python train.py --hidden_act="tanh_gelu" --final_lr_fraction=0.0 --dataset="wikipedia_en"
MLP neurons of a small language model. Each row is named by its layer, matrix (down: output weights) and neuron, and shows model dimensions 288-383. Each number is 128 + 24 x the weight over its row's rms, rounded and kept within 0 to 255. Numbers have three digits each.
A block is one neuron, or neurons of one layer that tend to fire together. Before each block is what it responds to, as a language model described it from the Wikipedia text at the highest values.

Word- and number-initial fragments. Fires on the first fragment of a multi-token word or number, such as the B of B.S. or Bake Sale, the 1 in 1870, and Las Pal(mas).
L5.down921:117090135145137134118096117145099102085133137169120119111151137124158125162132139134140111131128108143157123112100160112086174160161153134081126134111117142136131163116158121089106117110128089128164162117083166104136132081139092177154117115098141078095118119151131124107081107103135150117
L5.down1118:116169162115103142095112138157127117153145137103090126127130134136110082152150105120144095108126160119119121147143132090120156089125122153089156056120103151113136133144086084110123097125101074098152135120141141100124138115107133100157159148153154120146138070161102127137107128145159127145

Objects of giving verbs. Verbs of giving, issuing or offering and the first word of what follows, often a or him/her, as in issued a statement, granted him, offered a.
L8.down65:083106160109108183128126150126167090144130160122105138179128139121111107166137154127143121108162131103135114141125138102146120148125134113117098125141101152127158068125153087155120138117160160133113119108102105110141148116128176095176121120140135083087146143113139117126134167122177086127
L8.down492:114138146111077170157150135174141128134114133118080111134062123111142124094142108124101087126159129141099141089117133126118132158131099107098122130067127106137145126124137119111131095083124148115113172127123088078108121095161104122163138149101110131143137164136132148097124134124159090120
L8.down649:128122165146098129131131170160103157130160089154150138135114130148145126107121128155136131107137134112107105133095119126077184131097141118093118132144124133095140137116127118080120129146187117145173144167154121119136113117110128161160136151114140095173137106101210098115169106084155143143
L8.down833:127116157106132130148125112108122084159151135141169123131107179111150147066092145111110129086125171135081142085102142162127163145160153116166106137108123134128146120101094148113124120150108106142083093123152160146114143115145102134092112130131087164126133132163129107109111136139181109114
L8.down1103:121119199116119133132109111111133083153143150177149115108172149151088137123156124135131087157109096127138114122126166148128103150153119132108138122123126113123119125126143137122129142132150129128153163134109158061115122083130132140138125130124124121114136125157131128153123157106179140124
L8.down1395:125126115135094134109136151171120158150113124145101124156100121125075125131110150115130128138103150118100136146096140131140123118110110125143095154110149129123141139100133082135153153101137142148145109128138181134127120146121142076153169155097158145145140088129135139125127133153165120156
L8.down1431:134219157108127124114125150134163083100170131117110149115128180144144136106124151137135101124117143130125153140158131119149149102170144089126167135147093145126169155112115141139111092117105118137153123098115098135119150187132155149161149108150127136144138092100112113086125123150182161133
L8.down1499:095142102139090115140133146126085102157103132121124119134136122096102104125137118127172126122133142141163085122167161117131108160124099193141162184100146178093119128135118162139138164144137127103122123121165116093089086136156145137110096157115114127141120137113153107120156107153102182143

Article "an" before modifiers. The article "an" (also its, 's, The) that opens a noun phrase, mostly before an adjective, as in "is an American filmmaker", "an average rating".
L5.down169:183105128149111082124124114140122165132130124150127133132152185114129108130132197112120097160121140131084115100145144104121102150116111112143133132109112100117110128126132102127106117106151108114150114161108139141148160153120136095122128117137089135165141113163161136086118140096171173119
L5.down1106:136130076131138145166153121079130119160119084120170164164098156137129102166100158075142133157071116158111124078133117148163139126117138133121117133171128101104136140120099136108087131126102152149151115124158100131127106145131142097120133119156110092117133146095140153157160111133141106112

Leadership titles. Titles of office such as president, chief, general, commanders and the "of" after Prince or King, in biographies; weaker on digits and mid-name word pieces.
L8.down2:116141131135118153087099129103126133143081143157114089137121101106147134122143127120148085131118107095134143161113092121157130125189198115097165121117122082091148142107090158132138119110124161119161126120150170132143157135108136156150094111150193082124104113130139136097130120132100102104
L8.down66:131114129158154105094147195147090160134135101139054095122125134095143164134149112139091094112135142114118113175100126149100126117141131123096143113122152123135114149137118102095123147075129139103143136140119133136127114160081136107145078112107174094122107095137167093132144136125102133098
L8.down78:117151186155142146101127159165127113129128112130106145105116076113128094136129136142125106116158121161116115174125087114145125128139112108120166097156115120156105135091161124111129137139125150112121167150160129146133130140121105115139156114119112115137154095137137130149127111153212120154
L8.down230:130126127134125161138154169145109176096138139168103093162142091119156121148135102131146096163115160158083145136101093139146152132100130125118133128112126100133159120076108055096130139137076137144147145110129149154109127147083123142114126140121131105101082119146139144174183161110124159127
L8.down508:174111144133108122096106159126089119143152155131111101163148126132156151162107093123118150131106120113109107170121135113112091096143126089148133138098123122153128148166126098102154136048131133109116134130149119123135153148143132123157135129118147070102117129127130108158142134153097120100
L8.down638:144150168140133108110134152126102102101130157120140118118106170121143135138125133123106122123125116129119129151142130109120142140121123116110140109146112128130121148118147126117128096131138124119136133151136123123120144134101130126132104135110121120082112113130122152134168170147168093137
L8.down889:162132147161132107133127176097143119129136125115107089175152110125156140130130142156113095148113130130111152137104079068130113112105125132129101126128094134133137128161096119090120181119142162090165130149141110151151124198102143134134106148131150122128139114130158172116118113158114116083
L8.down1420:105119129130151122114128142154113153121149134144116130122144098100120150109145111141130103115117125131126107132134151130153136093145118141116133104119102117146139154129143118128147108146127125109148112129141119118125141123123163121130128126102127117116128123133131110144151117119168121141

Numbers opening a noun phrase. The space or first digits of a number just after an article or adjective, as in the 1990s, a 56% decline, the 2013 murder; occasionally a word's first piece.
L9.down742:151127070157135092097109169143138141130119137125109142150137137118132124146125115134118198163108110152111091145120141112131093120133158135128112129138134107118100133126099111134160132097123131124088130122123154138134110161137138118116146144125137144133126084143095122121149114142029134123
L9.down1146:108105242115128122140100137129153151122133152136111129139168105130142152115171099128126117170133123128103117097119133126123122147142122110112144104116158103158118140139122121094091147132107139089088153113127111167122120084130107101137142149143166096131110141134073129126149134148158090096
L9.down1397:132127074155136103116098154111104126093111110099113092129140104147122121144135136156118145129060119133161143154143131112169145107155154071125147139106093132103160140107158167151128131128096151123119139155120122157158141138108102144147146124144102121111120137130161198115142131108047186141
L9.down1522:118121065151155112070125144100113136134101143146110149106170120094109123130147106108160138143173093137135081165146101123115116114154123139135150095132107115152111123108200116097108119125154167143126142114079116115107141176113098125134103116159162103123143085146118131105140128186044105131

Token after a number. Tokens right after a number: table cell separators after rank numbers, ordinal suffixes (23rd), and time units (five years, two seasons).
L9.down877:167132096140142141105114146145109141123131135095138125080122089098136095119138127114123101136113177107121128134123122161128062113123133161148109118134088084106071135154076153112084157100123115117102172111128140166110096158096110092132116118109163142157153116151086122131106100168108136103
L9.down1083:160170208101091154088133104131157129168107126121143153134170119129137161148149125050157062099093125107091155137163164135140140103150151132128099131148135126111132111099136101137140177104141149130193122136124125114110122101151119116152126165138099110111088060122163147135098168116163163167
L9.down1105:113113198150138102149106126130112140101145140139120124151115126148149158067140108173125105160164120170138122106114158099130147147131120131119172129131134142136175184144101149153115143111122156082135131125148147124096106120119127133133137124126119113110132078115146151126145154134219156138
L9.down1327:125154161151149127091140152092096135141135124151132182150119162143146132092164104087157081142104140089121150084128123137113130162166184143128091137133109110143146136104124095086115135142132148114144110143160153122115141102115158102122121132142127122095082077127124111158112159107184151120

Table first-cell end. The column separator or last character right after a table row's first cell, usually a number or year, e.g. "| 77 |", "| 2011 |", "Total votes |".
L8.down57:147139116098131062138134153150133131155121128169133181097128132115095130126105120123126125120109136092132122117142150125120152110130137139136166147119133111128109149125099139130119128141139117171141136123142178149133143127113131094145150135132100139127117119067144101109103106120145118136
L8.down311:186131139110118106124136108195119138147159114129177151088161141135092120151091119137122111147144164071089142122119131135087176130119137142177101145094142101136148130172087140098111135105095128162124139072135169141124150149098095130123145137122120124112119134137086131151118057136143172122
L8.down723:113151072111161122129128083124141100117114144135115113121112185135096136079096085131121141136087130120116116158150185175147147147127136141169123112076127168131138119115123157102120140117116111123119106185145105143137126113125132121153134115081152129156153127087175112105144089146095114118
L8.down1265:132170133097127112139125124123134094152115090135147148173108108112105126127086109130102110135101187115119131135112136117140184139156214156127135165129153095116132125153123131127176136128132134128150150122143124152155164127114108127117164104143113112145098142088113154080132085087132109151
L8.down1393:192135103120115102119162121166095106154099122140110153113137158137095158140112077088126146125120144086106106147131124104107171083114126165141141142085144087100129144146111154098119149129112120111135138125138133165159164129109116137098129074129120126143149136105154114096138128115094104095
L8.down1432:149122106120160089133140089133143091134119122117125120121137112129128112139076095112134130126105149130132113147119169119118129139097123170133125048086155130122119112156179180096116068115107127065124099138129095171149149114123127152121107133131107132169146111139141116116132092134148091093
L8.down1479:169140065127127119131125124192123128180145124154146154109120135114083140148116032111084137128105148093133140149124146136108156125160143165148096113097172134101164119117162150073103093119123100105146120109134127182155121113147114159136097130130110135117126121160113129133143082152098145162
L8.down1529:159126132125123107072149130131087119128131090082144159127139147108124091128139085108116122129129139134125114185128119124133162122166119120169119151109150090118124090132094111128101142138098137143135070124149116128149136119147117139123085113128160166114172191108151135126218134150186101108

Predicate noun-phrase determiners. Articles like the or an, sometimes possessive 's, after was, is, became or served as, opening a role or rank phrase (became the first, was an assistant).
L8.down669:107127138119109145146134112131114112099128104118101091161119130128120122080136124122135133143118175137162162125132169080161150138117158113119119118132143180117134117108106117102155133129137151152154135137154145158102101126104113099118078160181149137142094121146148083111119140182110131136
L8.down821:123153148120110148118135177125140160150144075123155129048127064107118079128148097130127163112193137131130155110138132148126115171138119170107122106131162117169172160117138179143166131140112133137176146160135144143117095135143154132158133092133145081138131105109105133132151075185127184141
L8.down848:105094122128123112156130136109146117134115119101090098079110144148131117125190125149129095133146140120137134143121147132108142135177109152082137119113136102123118125120105105126113091127125174157147172124146172107105140145176125130138150131109097109147099152129134199094109142121133142117
L8.down1183:112126166134134124144111143136126135123139103114128115120131142141137125132126154129117082140116130156116125124139143128129109123124123143127118107134109136128119143137146161134135120118139130128132123132116132125143128125114144113109150122131132136128123125131125115134135113133188122111
L8.down1301:142148143110170131072119167105120152093170125083143143148132095115151116154113118131089076132107154092140157179162109129085096134145105133101126133144125145099124165157138124123131144102150147075125119131106148166170144131136149104193096077122155178164144129158158154113144151149155072127
L8.down1319:151138114087117186114132116143167151142085121125109113146155142092147076138153165105160148118088127114163106154113130080152135137111126115117151135106174079099136117106155104101152135152115144139107106111107119128139129141162114125135145128161134120096125152134147095145158122155122132142
L8.down1445:156133157123139155112151109094146116133133123133098115122102133126100171087143144124131123111118130140124146166152140138122150092113147127125160127102128133107116137096114169139131119099135163149136129140146118154125136129085116121114102105133145111158121143108135130124174165174164128105
L8.down1523:132102139094091105160131136158133138121117104089079144144116128109117118125137105087127094173135128102129127151133112124127131123107158178097102152096149137119109105132149149138132124183115138117130129142107138144154125151136117175124116145133101134086120075117106166125137148147165140143

Units and table labels. Unit words after numbers (metres, km, ft, °C) and label words in tables and infoboxes, such as "Gold medal – first place", "Total length", "±%".
L5.down1210:091120167120090141145126134118129091110143112126095115091148103103094103141104113149139088128110112104149152106133130117091126096117149157112135139097110105118115130084150170095170088104151139158120113128121124131119114122129129138113152113119123144123136131123157146084151105154142064163
L5.down1367:114109125164107127132098134147122122073108105161135143112110130122160144133130134132125114123152126155100151148144134125075118142122087125115152123147105141138145121168185089135099146154149146128134136122148128110113160126135130138121124141070101138131138136119144170141134119153135094168

Indefinite article "a". The article "a" opening a noun phrase mid-sentence after a verb, preposition or comma, as in "issued a statement" or "had a population".
L5.down479:121110139108095122141155147155141080116127091144102128126125097152097168120114115148153134145155146094149172146117145146105149158115093139102153128132072150150126111122125167131134143137157149133112128126144130112074150124097119096070146139140106171098127121128135125086126111138152123139
L5.down1116:103143144162119136104124112121100162105132170134137098120128174165104107163154154110110096108147186134121113118125115149119205131124138139088135118138084131111095106119102112096125141130095126118139137147146107116158126146113112097124145122125141162150140085132108124120085128119161094097

Indefinite article in descriptions. The article a or an and the nouns and adjectives just after it, in descriptive phrases like "X is a state highway", "an ancestral property", "a suburb".
L8.down223:177099144172163122122127099096091133162145135127133133098092113093125101154154147123100105114120116142166122105131104106052103089130112157141115167160108101118130095150125148158135074126126155092084157145123124134112161082089161155128115075157126166129117111118117119091149103137133108115
L8.down485:093111116149127129084132121152125112112151127130119080124112134104137166092131097108150143127120131115091159123125173171153136112164129094195184123112125142113116142132131102103112159130082147088149149097107144114167117132106087108131138148124151097144124170113114176107145106203109136138
L8.down563:130123213120102178114085108155146147121182144106154148142159109163080128126085107107127073113146141124163124177121154145127110127111120126142130144129156178116132136119156165156115115129146163125122128124129115132157125131131097130117122126149126106133098100073113132096117137090199091118
L8.down946:111086177111128176105145138117113187095109137140124074144111148096124150162128108133136137120142102100118136149107121157122134147130128112101107125098095131136131132093164153159103138161106150099132105125090124172131135136112127129132118131110188114157147109116176114133145173082158104146
L8.down1017:139121137135096119133128093122121119117128099132160121120133168131151155120159165144137076109117116145159144119096130133129138089075116137096119150116116117134123091137110146162130130127132140106122122134117149123135134115075160122117121157167113152150110160110102108137116130137178111118
L8.down1253:124134167114162161075115116106140077128138147093135123175137154118130149155145112111117122081106152108095121135134154094116140137119127097149123145124129104123170151120103063127101155084137124101140098070121171136095098133182101100117092172129156131142136182107107128129112111144115144155
L8.down1261:142091105114147117116117112113129134121114143135164132116147136136146131135153116123093120111127094154178093131113058106090125070112081132157101145105137141152093148161114143132147131128130138122108096154134125136137164090113149128115144080129136151134129107110083105125152124142113086155
L8.down1375:126135143114100131162100167149141104107104102122139090147113134108149135115133139139133119153121104131134109145135109087106092127107151139081112139126157151146127150136133132124155138162135144133128108103113144151142125157083133097154169095126121101104120097134140145141122136108147151128

Slots before numbers. Tokens just before a number, mostly in dates and coordinates: the degree sign in longitudes (88°), the gap before a year (8 September 1947), and c. for circa, plus Website in infobox lists.
L5.down166:108135180102099125099147119125137116154109112110140114162120125134121142148128152118150135146125139131121100111153160149137138070138143126085098107164156102122117104127140087092161131074118082155139146152148128138129133130084152132113129142151125090126097154111076153123112116121108165094
L5.down1215:120089117165141116112102136115071089145148121106161146114176132133129142127114164154160081160190127109130132124126120077110085096135135116145102162068116146099101159114146108085130111104096134122112139153099126107086161124114086147132098153138111104144109139155157149115087092115165149103

Decade and year first digits. The first digit of a year or decade after words like the, mid-, early, late (1970s, 2020s, 2017–18), plus the -19 in COVID-19, and sometimes inner letters of acronyms (GCSE, BDO).
L8.down53:142152151147103153108113130134178170125176155157138144119140168150095150138148082083174109123093130122149141152168164112176133158111125146103147143155135164131166100148108126085097139143161102118165148117168131117118100095098137118134124109131106159113083115103150139109150098105120102110
L8.down61:122122084136120144144105081095154100135133132139172121117147145114121144174152143097114108133110096162117143134112117129156114135160117165187139134131105132148126196102125141081122116141134126140115139135120167137091112170139150109124184183106148107159127137105130129140137149119069095116
L8.down104:112140159179137069077140177111154125137117132135132141107154182154126167116174098155119120116109090150119117156139154153146125144140118116134127142135129122115111158119126134170125120125133165093118147132126102084144114123100159137106110133136141116106133125162181130151136148118115085118
L8.down433:167158122122165152098130157129105129094107137145096128130137116129149116089139104119133134141132125093150139139086112132138116087126127133127150128111130139160107149172111130157134153105117094114133173166138104084151119092114156136158121099143127137155167152103154123132163156135100107142
L8.down548:143148129141125144071145101103108136106111145117099160122146148099125095153174151118104121106108099140166137127145108102112127129167134120108134143173113105127110119091151127134118100154174136127125134150141145140106164126145111084126061092175145118085159128089121138100144165131094078124
L8.down717:126118172141124108112118111074123123113161140136109138104175165144148102142143165130099064108108106112152126138106105120105121078127095124077096158147142111132142107140115167108091087143152159113132161156113126135100126070150158144145087094138115092144186139157115121128148168122197088115
L8.down1037:134137141124106117111115125129105094137143126153118147129157149128145093147168098105074143181102114135156105124137127105101113117134117165091139136130158129165117126128136120116101107140125076145136166166111134141078135115116143153131054101169112129127119113158109105121104119131156134136
L8.down1233:113153142075131098096150068164104110106149141124138138142082126158139166131141181140117095123140101141135111103156143175135138129153108087135162107120122123214130143108096137117155125161104123117133119116139124114086130121140096134127161089112097127151154144121100124152100099117172131170

Start of signed or dated numbers. First digit after a plus or minus sign in sports standings tables (+64, −104), the space after a month before a date (October 10), and the hyphen in "Under-19".
L8.down307:114127133150153140142129104137132137129134119160183109140145148118126170159138125085136164137111122142152126151108105132132170118133170097138116113116169116134125093053124110093115159128136147104111110128157114151108095127121156102094133160131146141154128131159156118107166147128116129128
L8.down336:123115083145118146142113179094095128105136136131147113163124143095096129097127134118138126119115152136117148133091138128161160141119154124129127139103142119140155120091098143090148136105140129142110146127146136105155103142138149134126143160099135107119129150142114160117099148136100137128
L8.down471:108158068159129148140115156113100155130141126137158101135123109069120110108133148105112118102121142099178119137088127104129143094115127128108127157099151114112143123118124130121152113131151133135125110165125114125116139155115146134124110113120097102123102133138134142139130154170125112135
L8.down513:078115124118130099111115157132135138137147114119121147143118115078110112143106102120144141129141129126148113112092177127165099119153153116116150148117135111115150117115137152153157166133111094130124132134161109106148105126174138144144126092134154135134122125123136137135157127185162168113
L8.down915:124143119147163141163133146120120143100143106120136099151127117123147140124180122099137128135078134128187101139096097116128140106134169118112103075083143145130118098072119155106155107140109143113133148131103117129160123095113114140125139133103164115155158112159126135090158114115156154134
L8.down1024:107131105095134142129147124132142137130148135171131104165122125117149147124119105127108156185118114119161139120104095140176118137139133100126122141091152144096141092095113135118166140122117093110153119070157146129110114129129152093160142161201137096115122139163142128168155124122134144128
L8.down1141:111169122084162148156151156072124135121143122140129092155131135179158121134116143175131196146127114094185135097108129120169131179124147144140147141148132137096139099134100104174131142146088124134098109097144106159114106124120135139113136099105107172114107106175157142127123143125121125141
L8.down1399:143122066091105141118108149096084148104104150145171172125125153118128163135156134131168180128062141137120122126125139130122142145119133134109138122120137168121143118142106162097107117139146118144104108155103131125116127148136127137122121164122148142150138130135153088117146133119038126135

Delimiter after number. Separators right after a number: table pipes after vote counts or stats, slashes in career lists, dashes in year ranges like 1921–1944, and decimal points.
L8.down38:132130064093146146134174110183135124176113160161157150111139141113102117143153103079111109140101140096165118112122107150068134117166136162149123157128112112085066097093132093121144114101178117104131116141142139112140122111163117098085139115144120124151116075119107112128103127144093123104
L8.down261:176140142124133149112133115166147153139116118126184110160124115101070132130147104109132101139124166065162158156116170109146164127153181086114133093086139142138154115075137162131129092145124123093140131095141144154155151100144092162119158121131075096126104090100148116118108135095136115151
L8.down329:130118022122127120119139097131122133137110146128144155154117137108070095131138122091107156118116126119156112141098139097096103115179107143145112151131149132094122103081126131150183136104117097137127091127129154120116131089181135141098130110129124117158125085135075116100099167133041129121
L8.down558:146145147086132128116146127140134133160096138146167152141153159102100144132137133114146082142084154088144095143118163126080141136151143097088112111120125116087091118121122134139147113130104122135135114152166123148101132096163138137090127144124139126123154095139142085114110166117162137116
L8.down720:143152119093137130072183146131124118118114120167118131147119131073129129125144073140117118151115145116125164154099097128134135129170132114105148100098145117086145092090114128115112117125093098112140142114149132118154123133127148152136095123147126116116132111128125106115152122153122103143
L8.down963:150147140099139124113134129164120112146139132139184139145130114126103148124142104136111099140143098144177132137112157108108119146161151142081111115112130177071096121111132157116144075146149112128135144108137129116112124105145152125089144140096100098146111121127153157141145133075151142113
L8.down1179:149160073140149109089159110144111138164123160133131171130138142107105104141182130105101104103123141116156100148093148127082122095136144128137117158173133110104112098085132109130161108097169140110133139120127127117112127127135148130122128102161120122120146086113085095098120143155097113129
L8.down1247:144123063120147133117170126138137124140135153152148121148151116158124117154163124098124090147124135144161138137159117147086123101129105164111131150134140132101095121103141109143151095080168134096124123125126151121085109116147126120114149114181106106133134109102150101126106148146090115139

Inside multi-word proper names. Connective tokens inside multi-word proper names, mostly "of" after Department/Ministry/Institute/Region, and commas or semicolons between place names.
L8.down80:107099116102078162155122173138136120112129125121114111133107135118138135092115084121131067112165131112091160140160147121114113181136111101153151090068121097102130101101127146068123102134107109111140126101107115130156096165151119128141143186119139108105121127111121128148155113158145112127
L8.down355:115167129134125102159124132131134087119143159111166120155135137137162143125136176129135176067087094121160131097160162150133117144113150119155109107107125128162135101110145110130146130148129139160145109128137119123113122126159137114106131130173088135144145154126123133133087108122153084121
L8.down509:144133104158169104091172101110151113130120105117102142105098142145141128157078139123122133105077141092143135085173124106156114174160139121144113147105119142115150118096154106097160129127143133137138130109112133120152151116150193175163137107167093149110137126154122102151126108155112110149
L8.down734:134164192136111105162105131177138149136138107144138151109149096105121096123141130150151097125130130104144141130107085127113142118143180109107134119141155117095110122114099088134156065108122132125130094151133081115149119099094158149145099142160148111103157081121127176106165146114143103136
L8.down939:098130154116114135145114129147134137105129088145144140140165140076118122112105132140117222181151122122147107074106161083134180177109153126112125109130112137157102111109100075134106117143117131106146135119141087120113136164100076150098139162168135128108098115180172110144104087111105145134
L8.down961:115098098142113158121132148146111137132128116115095121139125115115139121127100103138118087118140123119088127136142146147101136138149112102188133084086155094148114120142103096117179098115092135144124133131145120120130143139160087133196126193117151078146138127121107138123134093135121135152
L8.down1008:116143135139104134141142115148129184154124125134118093138103119157095165127112096174120130156116122120094108126120181134125153159126192112091122092110141153146118155117104124126136118092102156143111141113157140129063142089152093151119154164115124139118109117194167112151112090152133104167
L8.down1461:093129113121135119141107174103124113113137120118091127150133113116118145119125127123148128133145132139151161108119155098221151139123105147115119137151117079167105175103125125123105127115122097119122168157123135152118114150160102126146118142096097151150116160145133129121151083136129131176

Words after indefinite article. Fires on the word or word piece right after "a"/"an", especially the later pieces of split words (a snipp-et, an awk-ward, a biz-arre), plus other mid-word fragments.
L9.down12:080140145148122114166168139155095103119142104156100107164144138085128141121093146170159112121128179115104135119132147095145106131116133081162118156127119124103140116085099076128114133140140139124111146096120134151122087128171102111106117192134136117138103137164151133105106144142145186113
L9.down166:147112157164149133171139150115104148133092166125103104153121117082131127118125159125116108103122108147136122129174168139109121148141117118111136145083128104143123151115172136148173122122111139108133125075163121154095135140133125141129152117110161125140175106124119148161121109089133148098
L9.down435:132133063089069125139108141137180134138160113153156146136115143178068119107104162102111158110106162117139159133131126117096193155135151123162137119138129149128111130102127182098138136138162115119141131123099119134109164173174133151128133126100142098151102156164132156089087101077086097164
L9.down464:115112170152147125136166124111157086094157098147121136122139150121143117131112158137147033055104159070115125091140144111117125145118145135143079138133137124138132094115163125128118153179131126107095153091115148067105134108159115147117142156142103135142131111122122096146139117139131134119

Object-position determiners. Determiners or possessives that begin a verb's object, mostly after give/receive/write verbs, as in gave her a, took his religious, wrote the.
L9.down121:116073164159156188139138121136120116115167171138100108148164130103139119121139155160085105114147093113168101122137131122114097134120073119123156132113162141132133112153162146114113143108158129119105171076095116094122112084162120154111098153146147107144124162121111090160143151113158088100
L9.down418:133146149116151120097121129105113110102151147124099103144133135165138119175141141171123145147123164119121121147113130146118102111083129121125144133137092144129085130116110136139142128139130110122142174148144124163135127129152148167124148166125168082093088098149120157097129157111150106168
L9.down564:139111129116130152147083162105131113131105114168116131105110100098102110101128130082139133093116165074142191133135132128113101129113154136146162143138149108142115083154091148125153144075103096135137149087065131091114101146100164183121127124132103150127126149148118147126125163160120151184
L9.down888:100101147112085186127173072160138151090102164134142129109109144172123126121156120101123083121142125133139117164162124158147120155083128135144122148140135096118156100106126115158113140161123149137131117109109117134082124133128125109148138106157119157103076096070154147163148135153175134115

Structured-field value ends. Final tokens of a field name or number inside infoboxes and tables, just before a colon, dash or pipe, e.g. Production company, Years active, 16(2) cm, (184)2–1916.
L9.down608:144096134100123135099144187117157099108082078120127148132112107110141137175091132139128132094104155125103146147155135119165136162100120122171128120145138121153194109117058158124168120086069069135126136111091145134132123133091092159118140135116120123175165163112150160160144117141114123177
L9.down796:123147108118155146141109130128144129114131151149141159153138099147134166132095126170122139167101138130142142138155120117159115128146176103113132101120156138113118148129117137140171147090102143117160131105131138133144124183152135126097150145111122121110115086143108143110146112067069151122
L9.down947:124131083121086155090151156122101153144086077141126114122153117134141121129098129153155143131114105112150123099150125142167168137146127145123102124118154101135122161105069129143178112149125168108140125113126146149118131136101141156126191078137119094135130115137084126077137158097062102167
L9.down1414:162146083119148132095145095135143108132104098104123159098133096123112119122093050133094121170151121123113139176139109136129125134106160121165119148089177156160137105099076149148138123079120098124125123115162113170117144139124116144163099119133139093135146133132092172119105136122122127132

Category head noun. The head noun ending a defining phrase, as in "X is a ... club/film/series", plus role nouns like professor and designer, and some digits.
L9.down1118:101132112161105158092169099167137179155112125158148108138093158150136134141116123143131138146136135102194147148123110164131121115089145171139110145193141120087102131110107140130096123108096097119121139146106152143139130129073127163128124072116104133119110122146130157084140120157126112148
L9.down1167:131155115129141119126113136147151125158142112126142135151148097152109098119044116143156096128097149127097117130145122117127129110124119077141173128112088141115122114134144086099170161117054130135125077106169164119169126158119144170127118167101137123125131153084111124137154130150102172153
L9.down1366:135094125088130129145091113124113119130113098139151121149162105106115148086121076134153123157138154149103162180152149083148150175138173137134144142137129146152161140156127118142107127133118150136142143131118069142165079130094143095168171139109113110109079090103112135141143168140107161137
L9.down1511:109127070106132118140182125143127124087140148146157123189114111129109159085115133178124103141107132101113131144124112115149115144151105121136134111120096161102142128086124121116137118139132125139148137111136174093124104119084116131143133153109143061164089122150104138129161119121078132123

Dates before a year. The space or final digit leading into a year in dates, like "August 20, 201[8]", "In April[ ]2017", "of[ ]1789"; sometimes the % of a statistic.
L9.down206:129108037150140138155103138118099099116113114105141153134142132110147107101127144120111096160111156149130115148115103166142105093098125154160131146133114139136125121142146126138147147124114118117122133113092114121139107158151116118106133107146124133126141118156135116127091159149000136133
L9.down882:089124094144151112158086140097114127126138111165137133189152097159134134135126116163142121114106142148125116146106117108145128095134124110165165158129126123118130150100112131130164118106080149122146118152111099114155106111119166204129159109135092115093113107156134123107099150081069158119
L9.down1309:124182110130133105133168149096076139131114152120128131132142149109174114135138134172158126111157125116151122123129078146100140089153152139157154138078113136091085116108169125123117147112145143128123140144180129199141115127130101103058136136133138100129110121114105132115123126144063118150
L9.down1458:137125130056117114082157161093097167088110119110091104125136127089163126151130100144175092136126138111117160121120089148142129149097152153161095139118166141164174126147119104107142159134126121137144154090140135141128173119115145136162125151157101120104145141103141122165096105140153130167

Role and title nouns. Nouns naming a person's role or title, often after "the", "and" or a name, such as CEO, owner, coach, king, and the Opponent column header in sports tables.
L5.down1053:098130162155146110159093168108108132078135107135142111067096121142130150092145144140153137121126141140092172132141151137109133154127099121135127106127110119146127105131152124148121111134124130113125110146128157143128113128134116100150098130104176160113107074174138185117148121123148153121
L5.down1369:123084124111166146124126131106110119132139094131164177113100139163148125159128085125139186123064127120119138128125132121159107155174133144139090105133125163125141117173118086146124138156108106124147135107093076124138126142113179141076094155094159101125142140112142082137136155140156123096

Noun-phrase opening tokens. Opening token of a noun phrase right after a verb, preposition or "the": mostly "a", also "any", prefixes (unac-, uns-) and Arabic "al" (Ansar al-Sharia).
L5.down71:102150116124125129163161185121110164133130101102134152138183119129101137158130161128119160150103149143145110184141121163094125149112120130101125161129138118100159139126122139119161151145076136116119164136115109111118135109110105120105102109102135151159133119136130097083111150116091141082
L5.down351:107071139128114138109123110112147149119140121106128172136110119138099152119128151085112087157146106078128162137135184126125117117115092102166162145078124145109144122133130160105143128186122166148120144112123133143159125090108151144100118137105153161116151143142160121152152139126167125100